Weights of a small GPT-style language model, trained from scratch on English Wikipedia: 45.9M parameters, RMSNorm before each block.
MLP neurons of a small language model. Each row is named by its layer, matrix (down: output weights) and neuron, and shows model dimensions 32-127. Each number is 128 + 24 x the weight over its row's rms, rounded and kept within 0 to 255. Numbers have three digits each. A neuron's up and down rows have the sign that makes its largest values positive.
After each neuron's rows, "fires before" lists the tokens most often just after its 100 highest values on Wikipedia text that the model never trained on.

L4.down283:159144142132147112109084174132133118117140117116113191063155144153165128112121064170099128132148090138132101104153137144159120150097146099112114143132158128141144157125131130122128120167151184167179096106192146130118113139121132112117087151126136119134080110145102124094107115120099155159
fires before: " ", "-", "′", ":", "\n"

L4.down641:099106123149152118131148210121119148117140107152135162132093147125124153124124136093146123139159107138129112099156131144146144149142146109131139117106180131168130188136143132133135108160184129110119134144175181088115102146106153129110132115120135136147143149127151137149089162128123105137
fires before: "2", "7", "8", "″", "1", "3"

L2.down360:138136118124164101102128116088123170132139114131100125066086109126150150112098126140171088163176084127132087130127082117127133121114172098097133141153123107132109120125134148110101096132119144099116109126125121155134051160107137128089094132137137118130112139138084150157134134104161120173
fires before: " ", ","

L4.down500:146114142124127163141169091104116119121137147139124127135130134102142146107077145143151184171100124151132120119160119115108171159145136123105109116168193159111108154137130158123164115155131161145133142118103139085116120143154142134114136102130108125094126141173145166143125103109151113155
fires before: " (", " ", " |", " Apps", "."

L4.down58:100131119129109126135099115124152075126102089133126119080135118121131137165168092091135153149188105119113135081119151163119174152111122107129119137153111111124146083104122165091127072108154154098126136170117110162171118107152125138155179106108169138128151160146122101113111093144169098153
fires before: "0", "9", "4", "3", "7", "1"

L4.down19:134156108125131120144104173165141102113101155128149119155134156130145097104140145075130130155185178113121085120137084158116164141126089123060133117115109161115127116099169145090154111114120115172131154099142165101101161132066088150141134109123116096143153109120120109122089113091114145140
fires before: "2", "1"

L4.down295:154085154170143135116160059085069119099142143093126115143112090122086127143142167151130093144128121126109117130170091117100151091124145085138112148131133120116125127090071115144107168176094119115148104130081110107125099110159152136171159098123124155125141092147138082120103131149110146111
fires before: "0", "1", "2", "3", "6"

L4.down469:135077143177102137131156120166153128168109158137147120095093161120141109178143136140088132160133153127127156125156174137115138136173143128132128154130075151074162133132105120097124143064140167072131147106139140129118127136129156124099156106178120095096104089149183141102137156103106134120
fires before: "\n", "|", "-", " "

L4.down260:142106144171133134098129117117161128118134121152159104095117128115120176085130155192113152136095118137121094110161144120144082145131140080155121117165132090139133088057113113163142156113174093041136143120111147153120112143123111158105124123093123108120128132159138155129135079176171128173
fires before: " |", " ("

L4.down640:119162153081161128139108201108119175114157140102113148111156130130097141129142126100147175111104097112151158159090125123083111098115142092159155175150100113119135092093134120098129153108094115216141107095128121118191127095143091066073134093124155102157137095128117102081164137148149128121
fires before: " |", " to"

L4.down585:102190170121093141097100097120162157120103085155148082123156165136161100120062114123155122136156132106159112142126124137102127119118118147089105099119071102120133141103150128102104091099121119141148113145126163125122128124109118121137130097153113126118134169091092094156153146121142127132
fires before: " |", "."

L2.down261:121094121122123105130089116139124151178151115061144132173096129141160108126109146106098146139131129099115099137112140137141145092127158141156165122115117145121127129148148132130104148107118111113163144151068146192091088091150132080097107095151158126151165109067119122143100094127166102129
fires before: "0", "1", "6", "2", "3", "4"

L4.down422:156085108089104131118129082121089128144136102127148146141128142101108123094113060142120124154102146132109087108091131116167156124123136156108122098146128102149141096090144127103142123129113093104158122119105122139137126161091159127162170109132145129101145145119101172129101108118145147078
fires before: "0", "6", "2", "1", "9"

L2.down111:119152162068110147088154169112120139142133143095159106143110146142140128120121123131121133114146163137150147156109147134104128091155116130169134092102152139149108100133122146118090123178143116179129150114110173140148106139116093098107176153129129122085114088143127142159134100136153114130
fires before: " |", "0", "2", "4", "8", "1"

L2.down274:138102130136136129144153133095125132125062128081125131143120138133090130097141116078119146154119134150162145146102108092149150116131125156142148124118155148161135125132148136148143139133130113176137146129129151146109117161124120112121101095151152116098180115104151148104141075087136179092
fires before: " ", " −", "."

L4.down654:128125126109122141108139178148112130151079114077129138137118139099155104126131159074111104148171142148114126191102109126125128149119125168165106093139119135134122160159157121105131135168106129244076146150103137061105093099136133161107145143117147176117135129167109139134108138102099139108
fires before: "\n", "-", "|"

L2.down472:111134116088078110174126198119122177130108120147167148144132130149114151082121067115119047126121115141145146114126120119161080118146099101143133092153095085146142124155142141107162119123150113068196102107153150092151124158085112138111138136148110103118122111114144105152100139133137104149
fires before: " |", ")", " (", ":", " F"

L2.down489:135130178206102143120074050179101126112112128164109102094155123099163126121133138193108187105092132127120085108106112091135085139127138162117107141094146117147153123120110150115127117081119142116118136100104125164157139112149117157142159132127090121129112160125144147139128157129121107114
fires before: " |", ")", "ica"

L4.down677:149118099135111120136082086124086144158120129099119140141160148137131106085134141098149137134079145155138125168113141090125129113120125138149122112111087122099150090142132122141131116112129123133150174104109109140141118147139137158155129118137114114144135150138120123127114124155134106101
fires before: "\n", " ", " of"

L4.down414:141117099150107135142188150086125098155133173103143139154130156115129099119140068108141153098124170133152136089146140132115127104111101125116138095113073125105133170138137129140148102122102111086148107157172118159133078144131110148093122133095111156144134185148100117104134155112116140164
fires before: " ", " (", " —", "1"

L2.down6:144221100089116118119124154143149170127103114134167131131141140124086120102119093046147174120106090091151121131116130096122138109126114167079129147146121138129097108142086138097119148115075095181116084154147151083084126112111114123114127096139108160101170113104098100118125169111089125119
fires before: "\n"

L4.down559:137083119096176085131147057117138135125157078105146161139119129131120129129130156151133131132119128130089107149089105133139103114120145131130169151131106103153135112121153134116158101123113134143161082098063129100156127122138115083129171132138134130137149145146103109111131130130135167080
fires before: " ", "\n", " —", " Apps"

L4.down361:109143105117100142067122212147143134136171110097142144126104140109093126139128108100133100131104150130109119096114120110130148139135140158098136122156111144103125102143131196114120107167161104191119162145144173140172138096137148135126148097066159182136112114132138147132121100120106155124
fires before: "2", "1", "3", "9", "8", "0"

L4.down306:088142140146141142124133145129134138116114078123118100066106152174142114126119157178122114125131109125110114117092138108124105173122125127118130098105121110083109119127126168122107087127095142100135094141105114121108109112130160134113087114116140169120136115153117141167101094153155087146
fires before: " |", "%", "3", "5"

L2.down164:086158102146086137142143175101121114141101119135130148141100166134151153107129143074125105096144126112104106103135128102145115167160098104161186097129119155095099100120128087112119154083126153244172116154129060130118099151141116159147168106110158151122113132105149100157119108138132128105
fires before: "|", "\n", "|---|---|---|---|---|", "==="

L4.down522:140109147135105091148149131140155118171136123127157117122134136140115147087145115077148137119152105172158163128139095117166154125140124117108100118093114176160135150158092107170118078146080126175094143169143099084126156144115116164118112082172103111148161098160107112151124098077127141133
fires before: " a", " an", " was", "\n", " is"

L4.down678:121134135128166133122140175117117083086091114109142116129100126121138099144167070097122131135105073132103150179177122125148141122144177132114083128138092149112123131133132107130161109119122135092139202108128088105125119115076117159097147121114135095161107159155147131129178137143126092127
fires before: " |", " DF", " FW", " MF"

L2.down520:137122120095093116135183182131165100111076142105091189145118090127135135142131140132138148156133139105129129083155123197151180164132116102106171094144154117178144139133150126145112110166122142112145137131178129113112091121122161133127083148152138125132111120144142165105160117127136144118
fires before: " |", " (", "1", " ", ")"

L4.down218:174098147098146157113096156109144129096091139103101093132182105115143100107114147148083132107123129123128161130111141150078154123115117160095144064154147108141160119119144121111151140136137128115137111103124142138119118129118118120130130119152103098111144160171120164103130107198095080112
fires before: " ", "1", " |", "4", "5", "2"

L4.down90:127170127169142097105121173114136115125074131149153090121139167111106140115107138098137119112123120108166159086149152148128107139143131142147180085165133129112093151120098146134106094110140105152082107159133129117120156121138100123125151149129149144151100105094129122105154099122134156142
fires before: "9", ".", "2", "8", "0"

L4.down582:143123107087094149145061137135088122096079112122141108098151135112149109124105150139104122095094140161120114126096126140072153127169099171124116118132123113168170078124141121096082089126112154085140112119145101130130159139133126105136140094156120116089091081132142134132118159094151139123
fires before: " ", "\n", " Final", "."

L4.down328:097132088113120128132125165094082127106110122142132103141113153150107098109113092100132109143117076161128147166123097178118103143129159133100098132131119077102141090107105117155124154137093145161129143145134094131120145121122167094094151116147119063157142104168151128146124148135129106140
fires before: " |", "+"

L4.down195:168154126089087103139124087130127107130127157150124130101125094155150146117108133121138134099097102125177150134095112142110083150144156129129143144170124109127126138092098136145127156133139133163163130141125105111125145132121132136145089139108089146118102135119175110149091136135130146142
fires before: " ", " the"

L4.down8:121148135174133133152133123133124124096110147103100110123138139123127139153203122177154126126120118094125133126139111088108100093124154115134141125129130129141111080100149093121079103095102117087112134130100132129125092148148096193118108133121087143099141148128153093112149117142110153108
fires before: " ", " (", " –", "0", " |"

L4.down166:123099173088167091110145116126153094142112160158103168122128146153142116167103106155125135112132115134099127104110146116122129106098138116128125139107093143149099151095089142125136145161158106219094148123117127174093173157123081132135107143143172129101128121125122080105146169135098148140
fires before: "9", "8", "7", "2", "5"

L4.down10:124132114113131097123139152140152124133134109129103127155166102131116142126127145112102129150144124157111176138121109106111107140106091081136115125088099115146123096172129143125076116102153180153150150139130097168095128141146125128154122109131123160135107131139155123120170112166133123125
fires before: "9", "8", "6", "5", "1", "7"

L4.down612:161145114121117101174143086165117126122150117098079156098101128142100135159161136146165133134152130138117154165129142086107137108104107119118125116133120134106085111166152107125103112096116158119094150115173169170127124168130160117152158110124149146133093141161105144085121132118135120118
fires before: "6", "2", "4", "9", "3", "8"

L2.down304:092108128125135092080129173167127147087124113144154128108072151143147087126103142142144150128134144119077094129116117092153138157141107161145133187149123141132124184162124124138136109140152121144147096157162161113117142114089106124160091098090146143106120106130128133094131129136104144100
fires before: " ", " (", " (−", " −", ".", ")"

L4.down110:120087146109136137128090139167162163108141148122132174147130113098069138084125127109131140159132141109110117118102138147158152091137149103164126104105138084120132114133099153092134098148131085124149150087109096107114139188155153183135136157135131178110177092146143117129106106119138083166
fires before: "1", "2", ")", "\n"

L4.down282:091109168128162137124125184143152176136125126125131083151115142127090124114116120110175145150128101126119111120107116119132167138109157181134094110100132091130123132106111141176107096170094115145145136123138150082153134142131126141160125145113140095097158127129131124097164139141130121106
fires before: " ", " -", " Rochdale", " Ajax", "Q"

L4.down169:100118115158121124121120212129115147098160165113109146110093110121091120107124172124117118083149135127069154132113141131127076139118158119110112111097162139126168138174103129118114130152146101129123133136096187093087115123137147141114150107099123170079113113101106151115116118127154096166
fires before: "9", "0", "2", "1", "6", "7"

L4.down138:151154091106099125128153141098115139158120144096148159158095179138092112167126150089144150147135114130129161135129103135123076120129138111123118094094103115116098152129142159127110132131121112142128171168146151142086144134133137122135158157146156171148095105108105125124094122146154160114
fires before: "2", "1", "-", "The", "==", "==="